MLP neurons of a small language model. Each row is named by its layer, matrix (down: output weights) and neuron, and shows model dimensions 64-159. Each number is 128 + 24 x the weight over its row's rms, rounded and kept within 0 to 255. A neuron's up and down rows have the sign that makes its largest values positive.
A block is one neuron, or neurons of one layer that tend to fire together. After each block is what it responds to, as a language model described it from the Wikipedia text at the highest values.

L2.down142 [147 128 111 159 117 128  86  92 133 136 124 127 145 113 137 104  76 105 114 143 104 125 134 133 123 133 131 144 121 147 146 118 150 103 111 105 132 116 134 150 129 105 120 147 141 106 167  95 127 118 119 119  98 101 161 100 128  91 127 167 135 134 129 119 118 120  80 103  95 161 154 121 110  64 128 164 192 133 131 128 114 103 124 134 112 155 179  98 134 116 129 108 120 119 119 107]
L2.down642 [134 141 130 112 144 186 176 126 115 151  99 128  77 140 158 112 124 126 132 161 106 120 118 100 195 114 141 112 142 131 126 147 118 149 138 120 177  48 144 130 143 126 146 145 143  88 120  94  95 153  87 149 117 116 126 114  96 148 124 167  93 160  80  96 116 143 154 158 149 186 149 110 117 145 128 126 104 144 157 140 133 117 133 117 103 142 141 177 106  93 173  72 149 132  89 166]
L2.down848 [143  87 105 155 125  99 107 119  90 164  88 126 129 119 158 143 106 116 115 132 162 130  91  55  84  82 120 117 128  82 116 134 120 146 162 113 128 124 112 116 126 137 156 107 149 173 148  83 130 110 163 134 113 138 132 144 122 125 128 159 125 114 163 113 126 133 135 145 135  84 100 131 101 172 124 136 156 136 113 117  76  93 145 141 157 125 129 186 129 176 128 150 130 105 154 136]
L2.down902 [164 128 152  66 146 137 160 134  98  71 133 147 160 129 156 153 135 123 119 128 131 127 119 125 108  80 138  83 119 149 139 105 124 136  85  76 160 136 134 106 101 153  89 141 122  83 112 125 151 119 104 143 112 120 169 159 126 119 152 131 170 170 183 148 113 125 111 144 115 113  75 110 137 146 115 128 115 151 122 140  78  85 121 119 101 133 149  86 135  95  87 103 124 110 126  82]
L2.down905 [180 137  89 133 109 138 172 111 199 123  78 104 126 115 122 157 135 136 163 133 109 113 133  98 113  98 119 138  98 143 147 112 129 149 127  88 107 121  91 137 154 169 154 121 173 168 138 118 143 117 121 143 136 114 119 160 108 115 133 135 126 122 172 128 115  89 130 127 139 136 113  84 114 153 151 165 128 149 125 106 119 132 124 120 118 120 152 133 125 160 151 108 148 113 167 113]
L2.down1107 [138 147 121 131 152 149 136 109 146 106 114 134 118 131 144 102  78 100 148 118 106 121 132 141 163 102 118 153 142 151 157 109 128  88 170 105 128 153  90 112 152 115 156 120 133 143 121 119  90 147 116 149 142 121 111 115 121 119 118 105 171 156 174 121 122 125 106 139 170 140 124 159  97  91 121 105 129 170 184 157  78 103  91 116 112  95 150  98 148 120 141 136 111  91 137 127]
L2.down1381 [158 151 125 114 127  83 144 177 118 111 136 147 174 133 169 131  91 110 129 134 125 139 159  95 105 167 180  88 159 136  93 111 114  85 141 137 109 119 130 121 141 140 108 129 163 124 167  82 118  96 115 134 121 148 141 132 121 122 117 143 117  65 128 125 156 152 151  98 162 100 131 131 122  89  77 147 108 140 122 158 116  83 119 164 144 129 148 112 129 141 140 150 147 149 107 125]
L2.down1464 [148 138 135 160 125 109 160 155 124 123 118 108 152 112 183 174  97 119 124 152  79  91 161 111 135 141 127 127 141 132 142 161 174 138 145  85 118 130  83 139 135 104 125 122 150 147 159  87 170  90 166 132  68 127 155 121 136 124 111 129 139 145 149  86  74 115 149  91 175 125 118 177 134 150  95 100 101 105 152 111 108 114 118  90 153 128 132 113 118  99 132 184 126  69 130 131]
Leading digits of numbers

L2.down107 [123 163 160 156 154 105 147 148 137 127 151 134  77 157 140 166 131 113 104 114 104 119 123 134 106 150 175  98 106 132 107  86 151 152 122  93 110 136 129 112 124 143 115 146 123 136 129 156 103 108 150 159 155 120 117 141 133 119 119 122 163 137 125 126 117  88 186  87 151  89 152 141 109 135 171 117 112 105 112 146 103  72 110 133  88 129 128 143 117 154 137 164 151 152 157 125]
L2.down215 [123 117 171 104 143 137 174  96 122 166 127 105 132 103 108 141 120 156 116 153 152 117 139 148 123 133 112 141 118 146 137 109 134 144  72  97 147 104  94  82 156 142 100 100 110 117 107 126  97 136 110 140  86 127 141 147 140 129 114 124 163 152 106 164 119 162 152  97 133 146  89 115 182 123 121 161 141 108  98 143 110 117 167 125 101 106 119 140 165 107 104 126 153 130 143 113]
L2.down238 [ 77 146 132 121 155 169 143  81 134 137 142 118 114 113 143  95 148 119  97 107  84 137 115 142 168 129 133 127 107 166  73 121 143 158 142 114 142  98 117 113 123 139 116 143 119 113  89 141 122 155 136 134 113 137 116 137 157 105 118 111 153 122 130 170 122 114 113 128 122 143 123 137 134 136 146 114 173 116 100 152 101 131 140 109  97 163 140  95  95 158 166 126 142 137 152 178]
L2.down320 [ 96 160 146 106 115 144 128 106 110 115 142 116  99 136 133 158 150 107  97 142 122 125 128 180 155 154 162 114 138 132 128 152 113 146 137 121  89 120 158 121 140 131 108  97 125 148 101 158 125  97 135 124 108  98  87 150  98  80 101 117 130 101 122 143 159 126 114 113 153 121 135 129  82 163 106 185 121 123 141 144 149 135 154 107 155 146 128 135 176 141 115 158 150 116 143 147]
L2.down334 [ 82 136 111 116 138 158  86  82 108  86 122 103 136 109 101  80 123 132 106 127 131 106 103 109 176 133 123 127 132  93 136 138 152 136 123 131 131  77 156 145 141 139 113 153 163  98 140  81 108 155 131 115 126  97 124 157 118  96 137 113 126 147 147 159 116 147 161 112 135  90 139  75 137 130 125  98 131 143 134 145 114 111 121 101 147 118  94 124 149 124  74 127 154 118 114 151]
L2.down827 [130 107 150  89 159  97 127  96 133 116 166 172  78 100 159 123 143 130 124 116 114 101 142 146 114 133 123 139 125 153 125 146 127 159 169 139 175  81 107  75 135 143 150 139 143 109 155 127 101 124 123 153 109 121 102 111 145 140 127 110 136 119 137 128 102  82  77 123 104 173  97 188 153 156 135 151 181  68 110 118 147 116 134 110 145 147 142 130  93 110 154  98  71 131 137  65]
L2.down1180 [119 158 124 109 127 146 112 158  88 133 107  77 137 114 116  82 137 122 126 116 150 113 103 105 115 151 134  82 147 121 128 162  90 106 151 121 113 105 116 141 136 127 162 138  97 118 104 155  96 118 133  73 115 138 164 126 154 141 117 159 114 118 135 146  82 114 179  85 116  84 152 143 141  81 170 105 140 129 133 147 125 146 155 123 126 117 130 114 112 151 106  79 141 145 145  99]
L2.down1705 [115 170 132 136 144 115 133 141 130 153 116  63 105 116 163 183 140 118 121 167 120 127 134 174 176 167 126 114 146 104 126 124 125 108 148  98 127 132  90  71 129 182 151 106 111 147 120 171 163 126 110 123 122 104 107 138 154  79 136 135 131 139 122 173 130  70  99 123 153 124 138 164  86 130 136 133  69 146 119 121  78 143 153 154 144  99 117 125  99 119  77 138 151 143 183 119]
Birth markers in biographies

L4.down1311 [128 127  80 108 162 161 173 146 154  95 139 112 166 130 139 124 143 106 122 117 105 103 144 136  93 150  97  99  96 129 123  92 111 136  98 107 117 149 148 102 134 159  53 122 133 187 128 131 144 121 134 144 150 126 112 137 109 131 132 131 181 129 136 107 130 113 127 160 133 120 144 127  95 109 135 112 137  95 110 135 130 118 175 123  97 122 157 159 107 110 155 130 116 124 134 110]
Name-internal "of", table cells

L4.down1626 [176 140 144 127 127 129 106 137 108 101 126 122 195 159 146 101 161 139 122 161 110 151 133 129 156 140 153 126 165 149  94  93  95 149 136 189 185 155 127 170 141 132 134 114 111 142 133  89 148 137 144 117 146 135 107 147 114 142 137 131 159 128  89  96 154  88 145 106 132 128 139  97 107 115 149 118 122 145 129 141  98 160 131 100 134 108 100 133 113 129 130 149 141 164 111 168]
Clause-ending noun before comma

L4.down241 [154 141 146 122 128 169 113 109 121 101 166 128 103 104 144  91 120 121 116 106 131  84 131 160 106 103  95 112 188 132 160 168 127 127 107  79 154 160 153  62 150 143 149 153  80 151 121 114  93 113 135 115 128 163 127 109 118 157 145  95 144 139 129 160 175 142 145  93 151 139 126 160 149 125  75 127 153 119 123 194 179 117 136 148 136 136 147 108  66 123 115 148 133 157 134 126]
Biography birth parenthesis

L11.down454 [ 89 153 152 123 140 121 131 105  88 122 120 140 183 140 121 129 131 126 136 155 114 126 100 154 146 151 159 138 138 183 152 128 134 144 137 128 148 155 149  88 145 143 129 131 161 123  89 123 162  99 122 143 141 152 148 151 128 130 107 119 143 104 137 148 114 118 140 131 100 173 141 148 138  98 106 154 148 113 120 115 170 111 116 147 110 140 151 101 127 139 132 172 103 132 158  76]
L11.down845 [160 197  91 108 101 132 151 104 130 126 104 142 123 118 140 138 134  79 146 121 134 101 119 143 153 141 127 108  92 133 107  95 157 119 126 142 136 111  87 132 142 140 146 122 154 133 109 155  96 103 151 113 123  85 145 138  93 112 134 183 160 132 157 148 142 146 100 128 132  78 142 113 102 143 108 108 103  85 117  88 115 124 114 129 101 110 127 142 123 152 180 147 138 150  97 113]
L11.down1128 [157 156 134 133 145  88 134  76 130 142 118 142  94 133 101 183  81 116 114 117 147 201 105 152 118 159 126 137 153 116 133 135 134 147 122 141 124  71  82 130 142 124 154 129  99 122 101 126 140 137 142 140 113 100 150 128 103 165 104 104 110 126 134 110 151 144 109 138 156 131 120 137  74 120 111 150  96 145 113 126 120 123 173 131 132 141 137 127 112 107 134  80 117 137 116 164]
L11.down1226 [180 116  96 117 140  97  98 123 140 150  90 124 144 142 118 115 131 147  79 133 127 115 107 146 137  90 117 176 140 173 112 151 123 107 137 141 153 189 109 145 132  88 146 117 120 128 134 148 130 129 123 114 158 112 149 130 116 162 144 112 138 126 108  84  89 149 146 100 141 106 135 136 116  91 106 142 116  98 141 158 145 111 136  87 126  88 176 139 121 129 108 106  83 108 141 107]
L11.down1326 [144 162 111 104  87 171 129  55  90 140 130 140 165 112 133 122  83 139 124 130 128 147 120 104 159  90 137 154 121 101 154 148 134 125 175  98 156 109 162 164 142 138 108 124 141 176 134  99 130 126 137  99 118 124 138 140 107 124 130 162 136 146 103 143 150 150 168 150 155 166 146 124 141 120  74 114  97 131 116  96 122  80 113 146 115 177  93 144 114 110 170 106 104  95 127 146]
L11.down1656 [115 121 139 114 132 123 106 150 141 136 130 116 132 130 111 139 120 118 102 141 118 116 140 107 120 100 127 134 132 128 134 153 128 101 125 141 136  96 126 117 134 105 129 126 143 103 113 121 110 129 110 153  98 117  98 128 132 117 134 120 151 173 146  76 129 161 124 121 135 177 154 117 141 120 106 120 113 107 103 126 213 139  88 120 107 114 162 151  75  86  90 114 122 106 141 187]
L11.down1829 [120 149  96 125 140 117  98 107 144  86  89 167 129 148 174 119 157 124 165 110 138 148 166 131 105 109 125 147 137 120 135 164 110 131 163 152 121 157 131 105  94 131 151  79 153 109 124 132 135 155 129 117 216 168 135 179 105 113 134 148 137 178  99 137 129  83  72 119 121 128 117 148 137 135  82 121 108 157  69 123 145  86 118 143 126 124 129 141  90 155 134 129 157 135 171 137]
L11.down1925 [115 117 164 142 134  77 108  93 139 114 121 157 108 128 107 146 128 105 150  97 147 151 120 164 103 119 168 134 147  97 142 102 121 153 126 121 122 129 144 115 163 126 128 134  98 102 127 126 151 189 134 129 129  90 150 179 116 102 202 131 146 103 155  97 138 133 111 100 131 160 108 137  96 138  89 137  94 102 170 171  82 138 136 104 110 137 164 101 129 105 169 123  84 124 171 110]
Bio dates and table separators

L11.down50 [148 105 149 161 100 108 134 154 149  80 114 111 140 130 126 111 101  75 143 142 106 114  66 110 148 154 140 137 124 178 137 109 115 123 111 185  63 111 130 126 119 110 125 110 156 128 148 187 160 111 143 104 154 146 117 147 131  80 141 132 120 126 115 136 144 128 106  78 111 112 123 142 128  54 152 149 129 130 183 142 209 118 102 148 100 121 113 109 146 138 101 163 155 171 157 141]
L11.down345 [156 115 131 152 139 123 141 118 127 150 108 142 111 111 111 171 117 102 134 158 122 112 140 135 116 106 143 119 110 153 135  94 143 115 119 112 101 159  97 118 131 146 143  75 115  84 187 133 137 127 155 113 151 145 169 124 124 125 117 116 191 103 150 127 174 133 107 124 147 106 102 117 145 119 145 128 122 125 130 118 102 138 190 110  92 107 110 163 167  97 167 141 107 116 115 144]
L11.down681 [119 122 154 147 113 117 147 141 152  81 146 112 171 151  94 109 130 103 142 162  87  97 147 133 129 153 126 106 170 139 133 154 116 134 127 123  90 200  80 126 126 115  95  89 130 122  86 138 158 138  92 148 150 166 165 145 103 146 169 105 144  86  91 147 117 141  90 169 126 141  92 165 109 149  88 121 146  91  98 120  78 110 129 134 129 115 122  83 122 168 121 157 154 120 142 126]
L11.down1065 [ 99  97 140 110 138 111  68 123  99 125 112 133 122 137  89 122 149 155 119 139  93 162 129 132 131 104 130 169 139 109 138 143 165 123 122 129 137 136 110 146 130 136 105 131 171  98 167 159 141 106 177 104 150 123 131 110 142 123 166  72 117 108 187 115 163 138  97 119 140 110 121 156 145  81 101 117 129 127 148 129  45 102 112 155 151 157  98 115 157 148  92 120 145 118  99 142]
L11.down1249 [100 137 138 138 152 121 106 146 181 138 131 113 135 130 116 180 125 174 130 150 157 106 127 114 123 132 120  68 127 180 119 191 164 131 112 155 131 111 109 145 122 165 122 133 141  75 164 113 151 113 115 111 142 129 108  89 122 113  99 122 137 112 125 130  91 121 127  86 127 165 123 130 140 141 140 125 140 156 104 162 106 125 164 117 114  78 114 145 134 130 128 101 134  95 105 150]
L11.down1303 [157 121 122 128 108 153 124 156 125 173 135  93 117 122  95 134 126 115 154 126 129  92 167 131 128  83  99 135 154 101 161 140  70  98 121 135 154 164 116 117 140 117 117  93 149 146 117 119 126 130 139 122 150  77 130 101 123 135 151 100 140 147  89  69  89  84 114 141 134 144 157 121 106 129 102  83 107 154 171 127 122  91 128 122 141 143  66 141 121 155 110  76  87 157 118 132]
L11.down1396 [116 160 144 106  91 112 118 111 106 129 136 100  96 170 175 116 124 149 115 138 107 118 170 101  84 141 121 134 126 133 174 127  99 138 117 133  91 103 146 108 131 169 137 168 134 117 131 137 167 158 106 121  93 112 104  95 123 100 166 123 125 105 111 137 144 152  92 145 140  98 134 130  93 145 151 131  93 146  78 117  64 142 155 112 141  89 160 112 110 146 131 145 141 102 155  74]
L11.down1719 [174 175 109 125 119 135 136  84 111 132 106 123 107 163 107  86 118 130 120 106 131 108 101  78 143 136 159 136  93 116 143 154 140 148  95 122  74  74 147 103  98 127  85  54 112 126 133 102 168 139 120 141 151 120 145 132  82 138 109  94 122 168 136  99 119 121 117 112 150  99 148 139 128 136 128 135 135  79 133 128  45  70 136 111 135 106 124 183 168 102 111 122 116 151 118  90]
Clause-opening predicate slot

L2.down302 [159 137 109 137 126 155 150 142  93 139  92 159 147 101 114 134  82 141 128  95 147 154 116 168 169 109 116 123 141 131 148 147 153 110 114 127 100 123 131 109 144 104 113 139 173  83 125 111 110 140  92 147 148 136 135 165 156 156 165 152 128 153 150 138 105 123 128 153 136 100 113 131 142 115 117 123 122 147  94 172 118 143 134 135  99 117  78 142 127 130  89 138 145 130 118 102]
L2.down454 [163 102  73 140 100 110 105 166 121 144  92  98 154 125 145 121 120  89 149  87 163 125 119 129 103 116 118 135 113 145 130 144 155 153 131 101  87 143 103 124 144 116 171 126 133  87 151 147 146 109  79 137 153 145 171 118 147 116 110 133 127 114 131 113 102 135  88 137 123 122 115  87 116 132 117 132 102  88 110 138  94 132 168 142 102  96 123 122  90 136 115 110 138 139 126 182]
L2.down484 [143 140 137 106 144 179 144  92 103 114 101 148 120 140 113 154 146 103 109  99 148 121  99 122 124 126 121 114 126 147 101 131 126 130 149 157  93 151  96 112 141 185 119 132 138  76 101 109 111 121 102 138 183 136 174 101 121 129 139 110  76 117 138 136 131 134 140 141 121 103 148  81 123 147 126 124  99 149 134 124 121 105 181 183 135 120 129  96 137 118  92  85 141 139 126 129]
L2.down837 [ 98 183 139 145 118 123 173 111  79 116 114 157 177 109 112 154 104 161 126 116 119 143 107 117 141 182 121 118 151 147 128 109 143 136 119 113  90 130 110 137 107 123 115 130 141 107 121 131 126 178 105 133 144 164 143 125 138 135 150 125 142 114 156 134 132 147 158 149 150 120  78  99 150 140 113 116 119 116 115  96 156 137 137 136  96 155 115 120 104 140 117 104 122 130 151 152]
L2.down1135 [120 141 120 153 127 154 112 150 126 121 160 127 133 119 153 103 163 124 171 117 147 137 148  92 137 153 105  85  91 171 141 111 107 151 165 151  64 136 135 119  87 110 144 147 118 146  92 128  87 126  48 156 131 168 156 133 129  83 141 158 130 155  93 166 152 127 135 158 127 101 129  99 138 162 134 137  73  76 100 162 142 137 172 130 129 116 130 139 133 158  80  88 111 118 135 154]
L2.down1333 [111 175 138 107 113 122 127 162  45 101  87 119 120 136 171 115 141  98 132 113 109 117 133 147  86 144 143 105 140 125 140 155  98 149 126 164 151 101 160 108 156 146  97 105 160 137 150 118 119 125 146 135 139 138 163 157 132 121 122 157 129 123 138 100  78 126 128 140 129 137  79 112 132 128  78  83 135 122 117 110  92 103 147 100 106 133 150 107 136  98 141 166 107 152 113 112]
L2.down1759 [135 128 134 145 101 125 101 158 135 104 143  85 138 123 168  98 123 121 133 113 138 117 138 171 144 171 124 110 128 127  85 116 136 130 119 106 114 125 122 147 160 139 129 131 159 104 154 111 161 106  97 122 133 122 140  53 150 114 111  95 123 136 134 113 123 126 134 123 117 108 124 127 156 119 109 103 100 134 122 153  76  86 154 168  95 121 120  96 142 128 105 114 114 115 128 130]
L2.down1922 [110 169 118  95 141 161  93 109  92 115  83 129 161 144 119 134 130 117 125 116 114 107 123 140 116 118 125 125 170 142 103 150 149 154 101 126 134 135 129 111  95  78 129 132 149 116 103  70 135 114 101 144 136 132 155 124 102 137 135 122 111 165 105 148  96 115 130 102 121 105 128 142 123 127  97 143 145 112 124 147  73 150 129 155 147 135 150 151  68 129 131 119 112 100 117 164]
Mid-number digit chunks

L11.down313 [112  95 160 140 180 104 151 110 157  88 147 137 146 141 146 108 121 115 135 102  99 118 119 127 135 145  91 128  95 153 122 119 140 100 154 100 108 132 129 113 149 141 123 118 147 146 149 173 139 166 113 104 121 112 141 137 154 119 107 166 133 112  88  89 108 137 129 151 158 108  72 127 124 116 147 136 124 104  87  73  97 168 125 128 126 169 150 149 109 118 105 159 132 108  93 136]
L11.down567 [ 86 129 143 128 143 163 141 104 124 124 116 150 118 105 148 106 130 139  86  71 123 153 114 168 114 112 150 156  74 148  86 156 103 137 120 132 145 134 155 148 128 112 107  99 143  91 125 120  82 145 143 126 121 160 114 139 134 177 164 111 144 111 159  98  98 130 116 127 124 152 174 154 121 117 122 119  86 109 108 124  83 142 101 115 131 145 157 161 126  95 156 117 105  97 121 129]
L11.down703 [116  72 165 123 157 117 118 100 106  75 148 113 139  87 153 102 103 117 121 141 119 110 164 115 140 153 137 119 106 147 112  89  96 157 178 135 118 110 132 123 159 122 129 121 124 133 120 116 113  84 181 120 137 114 132 140 129 110 182 128 136  88 119  65 125 138 100 154  77 106 152 112 126 167 129 150 154 152 155 143 122 130 145 111  97 114 143 122 152  95 104 132 161  76 113 145]
L11.down728 [164 138 190 134 170 138 111  96 141 150 160 187  92 141 162 135  93 105 166 157 140 115 112 116 121 127  88 116 156 132  99  81  98 120 111 107 136 143 107 114  74 120 125  69 135 142 161 114 136  72  93  60 133 112 112 102 173 107 124 132 124 118 129 130 148 131 123 134 119  81 167 157 113 151 110 128 136 131 133 124  92 136 128  95 145 128 168 119 128 104  88 125 143 137 146 135]
L11.down1271 [149 119  93 114  99 114 113 162  95  85 121 145 159 167  91 116 140 130 166 163 148 141 123 128 142 147 143 130 132 153 145 112 133 110 124  86 106 148 108 115 144 107 139 104 134 104  86 128 141 119  95 111 123 137 138 125 150 110 124 137 162 156 144 134 167 147  77 138 130 132 142 143 109 131  88 157 103  98 101  99 120 154 128 143 127 138 108 123 147 140  96 129 136 147  85 154]
L11.down1628 [144 153 114 122 157 142 107 147  97 152 211 179 152 120 106 129 159 136 167  94  94 133 142 123 129 130 141 110 123 142 116 141  95 135 128 129 154 109 152  89 119 121 159 111 129 138 134 110 119 117 109 133 100 106 153 126 151 158 176 138 136 134 126 144 108 117 104 157  85 174 136 156 131 111 114 196 152 145 101  98  85 136 135 120 106 160 149 174 135 123 145 123 109 118  98 140]
L11.down1889 [139 119 150  91 150 172 159  95 128 154 129 118 166 138 192 138 108 107 109 177  77 157  87 108 115 139 167 102 133 113  83 126 164 126  80 100 121  95 132 138 152 113 153 131 127 160 128 155 123 131  67 119 138 125 128  87 146  97 129 103 138 168 167 128 132 144 103 123 156 120 155 137 165  95 146 150 160 103 159  94  96 109 108 114 177 130 158 125 135 173 106 121  93 136 136 104]
L11.down1910 [159 107 130 125 145 129 139 101 144 114 152 108 182 112 152 143 148  99 134 166 135 126  84 158  97 112 154 137 134 117  88 115 154  84 128 129 128 134 141  92  97 166 130  95 124 160 128 149 108 137 166 167  80  95 135 139 129 123 151  86 100 149 159 158 143 131 116 138 116 132 125 110 155 154 168 176 141 133 100  99 181 132 120 151 122  97 102 100 127 138 159 124 166 170 135 116]
Numbers in table cells